From a checkpoint of a small transformer trained on Wikipedia.
Size: 16 layers, width 384, 3 heads of 128 (1 for keys and values), vocabulary 8192, 28.3M parameters.
Architecture: RMSNorm before each block, rotary positions, biases on query, key and value, tied embeddings, capped logits.
Training: a variant of Adam for these matrices, 432M tokens.
MLP neurons of a small language model. Each row is named by its layer, matrix (gate and up: input weights) and neuron, and shows model dimensions 0-127. Each number is 500 + 40 x the weight over its row's rms, rounded and kept within 0 to 999. Numbers have three digits each. A neuron's up and down rows have the sign that makes its largest values positive.
A block is one neuron, or neurons of one layer that tend to fire together. Before each block is what it responds to, as a language model described it from the Wikipedia text at the highest values.

Fires on the token just before a numeric amount, like of in capacity of, or the first digits after currency signs ($1.3, €8.122, £96).
L6.gate120:504527478564523468537511568543518429521510511506498493553547467476481509496577546509471443527540509531427506482594488472472552530507552538458504470503499555523500464488453459484464512513487470480530489551425436546479497488474522506491572552586503499511511558456473471560521472497445507426474466527496433524515535519526450443484532543500436494427495514531577522471491487482482519449541
L6.up120:497445436533552512431484574473489474482554547481556570489465511484540451467536580508442477477529531467550447470478478529511504472508484528559467438417503569454511578597413457499504579484438502517501526546500470447506447527562544485480538540483506567519491497467510515535454490501512390488462537525453507473519482444467463462434417546483481557417535525514528519571424528467479532565463
L6.gate137:490541522514539498486521497576492519454530469465479462545437427569465435509526481490486578504443461416521474504374513496467567494519474460525497542514482517509530558497542485590430547492547458485518465576505574536426443493453515483521433515473591524481501571540449501481479503499473518428382509534456502514484521431523487532489532484530461539451509554451445506538521560547449516507490
L6.up137:474478551526468555516494490546496452601450493381417479504528475450546553506593470502509493532458515461522470490507494506501446539592449529507478518471545459491487459542530494501423535461547505546488509475484541535525466451523491477460508490481443532524462444520524435622490603505543539547502477546463520447494559551478439544465448555565464554542489443481546507542523584521536563593532
L6.gate489:517580423465488481462555489476486531474423497503515500528529460490508520579541540508524534484521459479522423479510536540472518430549535520518538500540503522489475536460463549512527423482474514444437502507517511503459486545426536478444541578438455445546455499569463489517464572528491489397485452534502472457519511465452498500422434483472527440432479464517498494460576557465511557507545
L6.up489:460506521526560434483487549511498510483542484510498537533506469467539496514488495527471495513557513500490545494585454512514491535456499527463519489542488507547534477525559523546501480557511429432510534513503511595502547582450494491523573493523545483523534505491465500500456507456462517429467495468549460446505455493551436498535535506511489486494564499461551531492628485533498468496531
L6.gate531:420491419500527556443504551536513494496513431455488552482601477468519466461523554535537566515529568451469534503548509539553527531485414446494463482547451458574410468480550518458467478534491453481467489504514455498497449499500424522459602477419566556477461514547433515549523522539517504489452571482465549429509542533540503450505514498528489521412482452455633514547546558407456459555487
L6.up531:472495459449532514417521485534451515536532503504505569500508485431573534472524470470498509506429504482446449506483518521463468496475440553548462494513514564548501484514466499519526497485526486506512465587496550524523481550525486511470569496473455554519503503574480545541514515532443508476375544551518574541567593495474421564542558559486494581441491479472496465541520491502522514453576

The third digit of four-digit years, mostly after "20" (20'0'0, 20'1'4, 20'2'3), sometimes "19" (19'5'0), in dates and lists.
L5.gate20:448542535443426561489526479484527480440564561542514471524469516435462521502444459503506493514419481573481451547505539480516517506491562466504531499459399503502520476436419497449495478457446487557486468524463541496461528560506503476499465558423516519431510527472525446507462535440527514510497516561437557423549456500466485525513527458422543499483509482473553487470518431397462478485547
L5.up20:555550480510402507492503542498538479530484455556435499477494513500538421461462514533497582503552484563465485466597532495497449524506557501540445580498449551426510499497513494548439481464530454499451570457542418445416527495565481502504517469442480534508500554466567524517512487478451465473533492555417548521598500485527505487513484523511517519476519525506384476566464480527477485553522
L5.gate90:528586502531540478491513518447506511506541481527504529530476469542501470553515518453416518501416540468418472495466509482521526505521500522529462536490559417504534543546519498435605461490563508466471499516499509565457469438506501515560505541614559468500546537522550504495482420570563532541527534472443505577553438493471549491452475448545456531424611456496492474487544490566510509466496
L5.up90:511513526478429481459521467516418429470533463559487513571479452535469432581528489516483502496448465494467519539534507420481472474509478486528437549523514553488485496484540518533548444457532449460500568475489435480548492510519524573506481460559485495441496511538402478524576520496510527506537502538479439456514446559529442552520505561482515539478505574501503522497532513458438465481548
L5.gate263:545549506492465531512495484462482475473526585506426437479525485512510514538459499492525486530475536450442353536533425500476502520471508454487527509539500476495535509506550526421479458500588477514502523477481447472467457533545538527512541511483410556486535521492493499561461567517532521517477537457515499538545536576541531537449454460494512506449531514534563508456516435452481487468497
L5.up263:569450423574417453561454448479508460579464478528522524576505542511518435493472512578468499513607490458465510547603546506476470458454476484478499486507485522496496498496479490513541568472466575453509482482459531453514434480527491562481525481502497433517508514563517509525518477536514542545558503489480574581558497478424445473523549530514510527417509523547547506494531526511467484424492
L5.gate375:432526437469498488492440557522475525448416506477503483529486500568523481538536550480520530500459472492549503481519539441456488496474568476555491493499455514525464482497520574488487514496563486470551504471517563506517492516529531508521562565507484496449416521492461541550512476507542482555454468504545485395567461458470468493552513573589457458514470440499474465481444478439488500536442
L5.up375:504501452482501578512454539497470506514546554527502488484556524541522517500532508507486461432495458491467502512520520526480444538591502465499507552511510490470484515423569484536510452517470478530464477518500511517444470483465522470461541478472456483422493459486458466475522402500549535521525468465552512518502472494451463535486491515533492542433546486450504435519472493481459543562507
L5.gate540:476452505460462459495513600477531453600492503455528467520428521528508480446505498579570470545506439562392491529596544477503499533529499553471526463405504544492467526507518476482534467459494488476570414546458492530501443531477526495535508486420494424475492486531473536538443520484542515510476486476573495518556522430497419467528503446441534479552491461430498507492499495514453457474543
L5.up540:493410486489484512453542477383558540532515534521497531522483486420474481511553520613518444568569519518493445496553441508516424542523481520482537544476492516475523545488466468496588551442489433542535537513452469544499453454512515470504451470462462416530457475426531549516442453481526476481536573509528495478570520509529504543530481445475562419442459580477479427548577515534491464481499
L5.gate573:478629574436447546557532557514498503493427474566526515460496500516510534538480514551489503479517480466549540540582562573489536518450534517471516447487437488559506444498516578497601449563500525464529486516413432545462484520462459519580442505547536451471479510496528462537479540601534503522404552483512499475465499454515525511540489510554497460504463484463455565510591530490487507495530
L5.up573:423534473540420469488444460484490540540529442526438532448513514530441418517502502506433431481522542508492467522468528465483521509454564507467525540469477488546511463516504556570517510546501493491539474457503524570505514496520474450474504471413421533493512503456450519456532481413480488589501580494485495495528543508522556508486487480551509514527534498509435461463515480512468490514505
L5.gate798:551526508507436544516512496508428532439499484476523438498512463481457465552553550481511497493479472544526526512514505515476484537452537556455447473553439470447532484480503508488553450511550482498490419463429448485445472575491407542546550567536464462457547550458499525544564497571509568497420568480534475473482467537476490492485520559446519474541623479512518509505520573518460512531502
L5.up798:507516571540445545456521499502447518479365492453491570464495509541576499496493458493487518498514449439437552577517462467492526504525499480459465460471542509541464472475465520431520553466422524530456575535445517513465400539512475526511556523538453423454494514483493459485532476543552474578481540529453556512491496579444498510532506525523486484505466531436483536485505574490441512440426
L5.gate924:503560521477474508504516447546515499500521519545504495537477536485489460518511517552505450502481441518493473449537463527462542553441413479474486483557537433492490541531494497505519491425450568517558446499493436433377410502531446462553489505423527413498540506524518501534489473545573532510479529477451533529463447600520530480545498520437466517469489488470489459481500565496517499498441
L5.up924:536517484421392548479478415468504577441469520479515496492467527497489493508481541563535458509518504511542552538435474458509479559516484480485467378501519509478531457529489514505451505402476553464550553442502493561476396427492520599548527478533461499570478450440476545467548506524545480561486512462474502498523460553524478456528581480522518559517519508470525506512472518535461526543477

Periods right after a single capital letter, mostly name initials (M. Kumar, H. H. Asquith, M. autumnalis), also decimal points and second word-pieces of names.
L6.gate164:491569518466509418435456561476458553501449552452393501473470472476484558541464456559531462496480436540500547447483521544444507507508449522543572555497421448491398517539494496516517534414517520561465484519443479469444456562522497441447493482505510527485481500501428445478480489549477507532469426549534492539532495459544479510529495467427498503543458481503518531494501558502479465503528
L6.up164:509471514480490549525447442490445473410498523500438508460467411471415481502495501494512491459558509496505528495512465479471506544490580565564487471489443490488584564507488488482438574568446492514524455521443539521476481601481539484529493500529574507502491531517499453475551464496521457502514570497502530493546474503516553480539430564540521560574463474541524512470491581426500434510465
L6.gate221:532504465534552490460550542431493440490539487453520468463472421492544507488496515615448510475479523483502535465544497529456483528474521499514537508428507552555513422543551558493499479521444518474546418609572494492513528581415466499498455503489474497560534536455539496527526493469572532552481542498508574485543453437476460420455495440448517525482485494512569449468513501465479477552593
L6.up221:553570478520499555539511492458484554408486544483497534571515505478472473450537482518553525420431501523469502484561511511435532453560557504449491498542454477402449519545505453430500559482457479550489448434490491481510511524456473490557490441514530541486514542498488512535507485484490513462547522509478552583491404546497566528483439513578520538492515505529496493512514504553452516552474
L6.gate525:443536502516515516559486524521455471473488467437480356584519534488553494518449478488521576438497540515471540479445351581585539499494494488516490445468540500521470511491511502579500510459512478440471520487475512557457546572480497481512439620466461523407498511517550496482531506495399445493417541446521517504545509489522476486481524483504528511511461421516471447464463531501480485452504
L6.up525:486469557495560498498435557578577526490533470574543524531526536492497520481482495498521511583612500599530409484524465457444457505456529473534588512483541556558569500498484533527443522493492497503483403459460500526568538530513534514573482513494511476550524506510498525548492442505422478429531497485546551525512512432500476493454489558487533469596430513578441498435432528466457482486526
L6.gate637:550475516550493549509479536504478518509437498489481448527497409513553447482508479590513495473508557399467471492492434487417450543517548479505530455402561530498431533530480455528534507543409455455580469549501529494537519588519520503563531477506531527470467444488555490569474511480484479447534572484510607507509512533465509429495525520518421483458469450584557437478536445488497535454530
L6.up637:560461519474603469504452558560536487501451484503545540440466615485519495497508469575526485466467494479460497502534517517435473470480492546413499451569459497467588545534493476434495524552443487510428466535454487535576486522506482481504500484517457466579447573527507535507528590490450514544479444508544485509525535500522571516523481514444441546482528473504520516511552540499445489462549

Mostly the prime mark in coordinates like 50°32′07″N, plus units and table bars right after numbers (kg, |, closing parentheses), with weaker hits on ordinary prose words.
L4.gate44:479503489582513546550527499473534528446508544530417494539563543449427539481483504486487511500507573523513481562476503423513576515465493551485508457530448462520483568482483484465514554462481491494479566591418533542481425461455545477487529486459490508584577483491486503544498556516563488521477528446506554514511502461501510432502494503484474458477467479572449496501521501518531547492520
L4.up44:523484485499511477491474499481534467466512466504488532504533463472509470489485481500554451509496482466525547430461481501553449564546447532459459523560567533502452495475570529487457466556501446457494500514484534569546637541528473559507480485562414509512476487550458471482472454484481432495501469543453487482493508519514500466485455537428557506572518521522511538521457429499524507494552
L4.gate909:505498504461563465533442548518426461476505502537507526572425465466489468430500473499510458467542460462504606469474471496521497485538538483542489489501515452543481525513508509410547511541487491463479377437532468522504549532468540439529467520487446527532497418568558454451459473557539528455423491494502488471524442533471447514471481566492528557473499489472513519503472493464514562484462
L4.up909:391454437479447474538471535526502531520530469522536496542524569466434508484520512505486481506529546489519531465509417535487478459477488418527513428486556504511477512508511447505558545532492450522549484558388428438466564479488460518478483572542508456516512566445478555456449445543564529483523464490472493472531506588498578457557534477477423455491524513523579460503475493537548427513509

The third digit of years written "20xx" (the 0, 1 or 2 in 2008, 2019, 2024), in dates and parenthesized years.
L4.gate368:471553459485462474558506526442515529459500493488521467507458467508587493572570540519490468440375519545475533536455459524506524550533448500484477495498562460476525449447529463485570436498439451436497498542510487565461482506496482509502493491449472462460505454480504521507491534529500558557521502502484561534521490474441544499508538505511537437487500474538585513543520561524401513537499
L4.up368:434483503492446461533486495509477556552595553504414501499512454504588495519499435553418511535518467460459551518583420454450529508522435514478505526530492512530565536545493481493560538463517534496450519521467489460484508514577474431458507553504517494459597544565498546458474379418484532521575515547493540489570519399503451490535529426534577510423499484534584479471500459586448503460506
L4.gate551:491546509488483501474383437520491516521508474511526495536540528527500439463493473532492509512569542469506494512567503570468476484562552546479516515535479532485548492515500508469564458441491512505535571486514501436466452569515431478472509492454483493467485581427513446533481537530529493557516525491528542519484481433499453501467528447477553529442502439561433501518572489481461480427465
L4.up551:456544476422486519522437517490602505463578470567484526459569485478527481473488487515454472470514465466474507529471480491460502513532562531490480470509450531577531443466497527530568487512479429505407526496445529512431454471516510564457537561492479460527494572498503475477505536503563469458518559449499550484486508461498514514517519438420491501515419466581573520460503430491547495468508

The third digit of a four-digit year, right after 20 or 19, as in 20|2|0, 20|1|1, 19|9|5; also 20th.
L6.gate513:533543545530527473543490569572460537513488492396453534479547487551529543480529463509476467470495474474484424479479420576492470508507481490515548497436447535494452471572484519480498439513468524422555558520501474580498415490547520465554456482511499587588556586450549536478522550521428468489505517524494465432502507456461523584520489450421505465517508505487509522501537502407479518513558
L6.up513:557503502516540475464509526510535562498469452490572454506577474508535514582534533420493475512587490447527520537529558532545518518506418516546493464501460493530438526513470459591471477520438387444495504520439504490520499522539504551456510499481532480407403466530464520539494461512547467494502468532504556473585565490484481496525476453477551507428488446585458566521519521534484524475445
L6.gate607:501519573531499533541527506429475530444534453490518418519555483529503540536541511500437578506490527550477427511496518552447531541495532563441522432495544506474496480447496494452497476550523495474466476531507520542486501485521415519577537459475488518594422513511523588514490447571528461489506491478506565474531450471470524490549501493460501498401522427500489482522502506512450505497468
L6.up607:481541530482486496592535476561476518521482449410497476528475504478564497565571493488505515515451515433494437495482466537483487467524416490495551509576501516528533432444480519574457493512464552465529513479417448497414501469487529508458536539518532451511507501603464543540567543543547538524563427476548470446474474456547500544497503463494537566497444467531466532520575538525535482483510
L6.gate777:527565506507433460481550461490560558443570529597498521543481474513548485554508444468565500541495508473515510473539481521510522420449555513467446490514526469456527497547507579520540470493450445398406415481510429436456539466484524546506434585495453467491510494479521505529549451502538625594492455515582560456534494488511538482465487508481492447494519476453540482430591464468514454485523
L6.up777:422491467461504504531482504454451462473547485578504495517506548536538472526501537517585476527420505475436595540521417456491559492509514456522472446468442542522438554462501502504493517492405510535535429485540531447481514557507561528538555535450489515508484549421545539586608521569542504516488486520475496479485466443502496465477550490559466517531546485551469482488501559495436571563540
L6.gate923:512578502527509486529489453550521434513507471490486400508522509458544512543539464493524526442490549477445453420504515560594501517543485475539489494510461441540469419506486468553548516449548513569506528540432479557485511501485439500507590555470489450448521524467428511548466552565457532564454488547548503504522473519459506503524519449513438470515542463515510502431588482461458577472474
L6.up923:511505475471466537522484574490423528508522472514545510467539460552489449513564507489460593547487565541458537491543477443476453518452490459573557521477588471541459524486458496460555429502380450497513591523514506497495443472550568471517514461581494482397523518510489512581474469473473503461504521524485472469595492539454486495522484587529498459467471453441486527480517482443518489493467

Mainly subscript and underscore markers in formulas, LaTeX and code identifiers (C_{1}, NM_001365, num_mtcars), and more weakly hyphens in compounds (Runner-up, T-55) and a few mid-word pieces or connectives like due, when.
L5.gate54:509543580442502498427538540509474468447440519459541463595522521497480507441492505482472487554403563459501470513520481480561477541526523475582498501530422452461462504474460511524463501464533526418594487485452529490507517451518606557483446576494470512555557485508542478495579500577512545543476527543483517515481495518493506497464463448510460513456453509485558494498574487521397510523422
L5.up54:472499414488467517494521447521500515500545582562538497531492436551442510461427478495538500460509538531551557464554518413524528550466470539514493531577480461468569496549528461504541493482518444492521464531519462500513467484487557576460477487421551470610503467530497496505542556517461535430469498411538508514450486456506437527389497513496529472507490527467538507504447428483478472576509
L5.gate173:534512510538509558483498567500421481541532529483591508505463515592495502571472502499518514540439497525470511511491532560484534543504448533484480492481506461420493514479505541473477439546478499536441411459439538542475503478464533567510507496537460492492523552505515514468476468525513492566493470564445450470534532478488499469490511500526496506477489464504475448463539493479510474466550
L5.up173:517532477508493531540466544515573484482520427451467508467542452465613450436532476485513434491479463530478599508489494544476491485502465540466485484539523472438514494520538492568506478493524528460481547510562481471522594507518580465551494581424462433451495511463519440447512511549467529521502463591497477533499534470582485506474533552520455444498481493539532501474576466481502604510451
L5.gate186:542492530499570427523485549465537463584502514473444554449435528496599538487524523526499434509554525457493427518442522544466501500448475510550521457477537519476438504504518458531481525549500480418457516511474558527516467537485456504475501459467496552466506580514569488490545547461524460485489495586480498493570572482524471448522498456536465408465565489504482517466554502502437503506506
L5.up186:487511450545458541495461524498475509537514495517472525450491518482497516510491469548457510575489420479469484559489481539465483418490503477554499546473454494487484508510455589508442502558523509494505423471549520410449549489518518484526572436445387523511540494533548507565585477417600489488463463489544498471532475448459475503484529503567463433482541476451513519473447519495510528427586
L5.gate287:440506507516477451454430549475501483488503460508491507563480453566537544500512523469492486440454513529481518453432539541476511523518551468482528542508479507436476491395479501525522441463475508520468540495505481389505532520568480490490519583488553480504477496541477426523516497547519559486515480536501563497470441493515495471509494432527463490497513464520440509562545471528518541485473
L5.up287:539489498460510486463507457570505498445578479560467543489483472509486500513526521496499456443485481505535548418493488521458526492506464567448421452585502514422506507559502481446523514398463469475493504553503551555519472439572504522485440492536532436504531462533555498515499546500390495509471465525515543494467553430396522576510529478514478480520546523390455451491506475480502517542465
L5.gate559:502501531460392503483505468521504545546476495504532521500595552541487558506465504513538456532481461493509531515510562483444497582560538574431493524469486476496491514469471588569572448523537481535501506600434474474510448493431494571500452534598441526461516482523478497525502519526505546476372509510488498476485527462399501493521482424548427435487527512505492439463489509526467486446498
L5.up559:518541459433436443503517470505515479463551512485487515501519495507541538552481496533478490545481503422464485503532435408445454530548469490583467533539508522461439538441485495453541438476456513499418589545501450476507443441456443512522373492518444509517566486538535526505522492530528480495444491528456567494501449523482439522508471472454456567503471469475509485493454492511532573495526
L5.gate817:442547512508499516474483445567480523495489492512498491444538505507524524537432445513482516549519472483480538535554512537446529430477496522488443527430514522434502460443421513492548527487515498477557508498505514508498450438467531492501483491564517464509476508495503514519454529549491534516446548551508537436488541406460454484526514483472518463438466413410562541499543547468459399462486
L5.up817:517533465514543496614520490473504479506458584491491536497528501521467505483506465465413453472535505530503493564555491534477508569456541473484489480542513538493526549469515521525487456484450494539511582495472492564480547429508564542522481461543442418486478584482518545547471471498495497446497548527512457501524442550482486495485471499473489498505489434524414531485555532497573443488497
L5.gate923:461592495445430463520500501471552475533424496420549477447512529463472470532447458538479487513462471473514480390508466550458528519576558531481505556456484512487482490485526445473510482546513468516461502490523498526515503543475440573545495543556534521533450486497467475616510433511531519496447442574498516470511467523429462486545516567507521442401467503534454489427491573486519481447527
L5.up923:499538517525533524507471561479426448416441545482494514425475563438520492617486472531474453526547531506516480463536468509519513469453595473557562467484548469511459457583485468522603474524497476497562499512493483535482476461441458496548490498511513450568435458438566432495512473514471465443470524474470512494496525500532532436548531464522467447465514477508521514433467559502512446435556
L5.gate930:436552557452527501474445472514417453449451442505454578530529530471549518515494538555506482524452541485546553485540493520440502519489394528561488484464431508473492531515511463513523458478528523504475520482492544422445479476520460531427549507468503496526490564510529425505511455550472509455410515481446454473552508464487494453488487463521444492455544458472514528485489449505485510489473
L5.up930:523528525439516546500554539516456499461464489468488542446506475544481512491514473557468452495545471538501481530516479631535510459517494512459538452488444473490489497491464541437490536473509535546507537478484490448510448577505557520463538562483446431571514528532563508588542463569496506545523462544427479531493562445543549457522539493554473508457525497499578523456551510428464530498514

Periods after single letters or short abbreviations such as Ph.D., U.S., pp., No., e.g., and initials; also pipe separators in Wikipedia table headers.
L5.gate376:483501471458504504550464579516521459454487471537483456436469504498432545485525511542492511468482457545496509487535441489479535499431566445549538515514461557515442558513544517561451486583410504500523504484426447482496549440500521534555502552430462500502531500494544553509532514436501482434470514494428509423564495589518548499481502509416455517523503537466473566488527514535401460497492
L5.up376:501528447465556553490506541487457604532492464491454448496567455557506546462500530512496511591458474494543437592496519468479468546429516513506529517522573522450504535456512484445469513531476525438488455442492523484467581521500554516540526502490484520518480581460564469472539470571598529509592482478441478527558415410478484534485527471471562499513435489497547610458473493548508554554493
L5.gate496:458510477535598519494482506452530508505482526474467488503525473461519469467560507486471432470524510528436481437514497488438491555549587531581465481433517488460435511590529480470518446555505546502522424515482488530515481529530597520423531515562498517441531460471468511458475553461540478463510495528535468525521501480503495512530512536539485526578430475423478520489498465568557487496557
L5.up496:478423517470547492534512440475468557577544468496505471601469496520502498529492550445486493453500475470493468508545566518425472517492486551513423564523524561477528496522507540517457498524506486502479495504553521528521436560526501487487507521477469426485574501582461506482474571489499509503549513603557489546521549576552438498468585516561506525571502433511496568496584493507493605530459
L5.gate569:473443489456571445462460529591496449507528506468501450568409525515527514399552532432589472492402403519492579522480467498482496516429500557580525446477536574446516473550497556510501450516563523463459463541547553536524419487580522523498504526495556521484527572523495491465442467537513461424477524476535501557477501445532470482474531518448466525547436446504466495540384469485472580544549
L5.up569:461480482472491520496521505500497577520506431418592526574490445455453526512558497472486440488490556469412462495493498448468511510508496452439518464519453496487446543562476489481467498480487573544521407501517531487523490498482479473514492514552509449457542568483425559530529512503553522460458536445507544574533478430456467462523510532468526427570469465519426512475471506432446525541450
L5.gate702:473522537519524483474505511536506559568470508485568422548538458486455514459526442524562498484491506505468504501501473497509492576440488530475543509507527532504532482538551455500569437539493474392468507517535527612505511497461552516433475572459558540531490493522569435521461527493540584578443507507502459546479434486528485426432503541464470567534536485474505501473590502461458489486556
L5.up702:602512517561520490520513408463487484532548468436492554471464472422435491507471463547524483494483491487574497435472496451464532569510535557473499421497510450471552488594473494444546520527484515578574390481460446469484487522587511526510497497563547417494474516516548560481540500513536497576500490456434522484489513528532445466465467475496484491519511506494470538476492495528452516489436
L5.gate819:502522499571532492422543508485499542495460554428549429476472457494514547481459572461538524499512522474472535440593521446483524469507489500537536436479468506478491488523555497536438480454428449475549470482488453532583464464559536575529467484518544534446580477533579505531508488526505474575440458484425521462439427458496470560596576541486450490472474431549504571496518533541597462463601
L5.up819:501471464507537569531525553498447477467502486442534548595450445488562544456507453573497490554565521514510466491541434459419518397537447483579569505500530562424502566517547474469542569562429501535430512492540436538470515489509491481518526531445540523527491568477519507387495457605476482441503511557517464544512565463532443499496522532476506508466464537553505529464556506470495484518496
L5.gate917:472537559530555477463489519507499483555486519587499534536462454494548508482476456486497474507479484537559492502517444485532512461542513481546436530483450526517546495573505505476538565490531530560524414456474501436541609480530435518490443408431492474409530458481550519484488558453513534467453443550476477529489536507464564413524508473483390543559498504532494526600530515470535485442486
L5.up917:505526454444526488588524481500492455456505410513500509567450548488491442472528465494511536498575495508495551498494530574501441506503444466485528455474451493541484471484543579493459507554477474465475547512514513530526481556418550475546541514517554536415483486475497505417611466523422488465483466458472563484545517531512499484448565547467453575525505470458435452509503492457514566468438
L5.gate926:540519449486520450468500587492495478463440479532489511471520436538525432441514568468457502516448465480560488503509523495497518444541472529517510447456466497512501608476572484545526522458522467532513552569466452503519545482464535483603472455543564476463500448489518412502412465492512525504490508492405523458495575492549558467483507553550497444521489475489466489482509535482471558463558
L5.up926:505443541481485487491539486484505540488506499511438503492471484474551500462499498503516585455482412533526449488517492446450446460508462549507433447522434443443491499476484551421423610546519567478484468496473413531446490459560585469447503543521487509475441498524570558546453557492473457476504524520494568486491519493492566462497508509478469551567509524510416473506535541407471464477485
L5.gate1010:545511471479510470455512568480471532569553480455537443494506443486488470542512538475498498516512518484555482499524546530564459560467519534551422416503465473495521530466534531497513483501522516528482466511421479585496587547500589502465474556523519451455544511537527475462553571573521516512489486478497545493456455464445461501463475514439487475506488493474534470475516559503496514544581
L5.up1010:538450527505516467532462532548468572451480541485445452570448478475497436479529506461524527480578529545508493537511485555479514467508488459461457398458498496545474517537544417517596534525552492568529478468516473450552550550594473414515498518490542499532470495475592470451470517588571501502536432518480514515495460485528520551593457533524570548589477475509478471473491443491469487500532

Periods after a single capital letter, mostly middle initials in full names (Charles M. Schulz, John P. Stevens), plus abbreviations like D.C., a.e.t., No.
L4.gate294:560519532554508450515429497482495449462469535450521421500466498512480581402537460502490514448496519491536528484518536547501565563455528472547537478492493502468424497527470450522479521507489544527509467513422493480486491441497547530508483512470481540492516576505506588499500406566559423493518521417483528389493530474487535445493481509494512498486549424517520520500549505463481497414450
L4.up294:561486439501533525473512469494469485558463488540555488485452453503516506541507483508540532555518445484490474492479496520433448440564491454445560481573480479542504575456507470459524514579517439466549528492534500504508446575450519479567467480512566428542524496601500545483460513499528521441480548523449505486448535493481463425492506434521454569579462493488436484448540501491486501499480
L4.gate776:520486415527543500508514482463509493450599473523490498501469442492473534559541527443519521476522510476472523521485535450546521581520510477447519494533559487474528524463464469529486493549571529516533498524524495505561502518450518515549456546585528494578547505488483423513494483509519461503492500526493470504521478519515505554473492494567484447566417499573465502472517430549456501483578
L4.up776:517484543510445498503484457478534466530528486526518545508514535491464502533558476465497488536460506478454567468520537479507483557487581490474451524509522455425565499535524543542457456480511526528534527500493508501523445530465569446495457545573507472471483461566456501523502615466445466556497533552484555509469510453470521473474494585439564516531522512547469555438505525522460526493537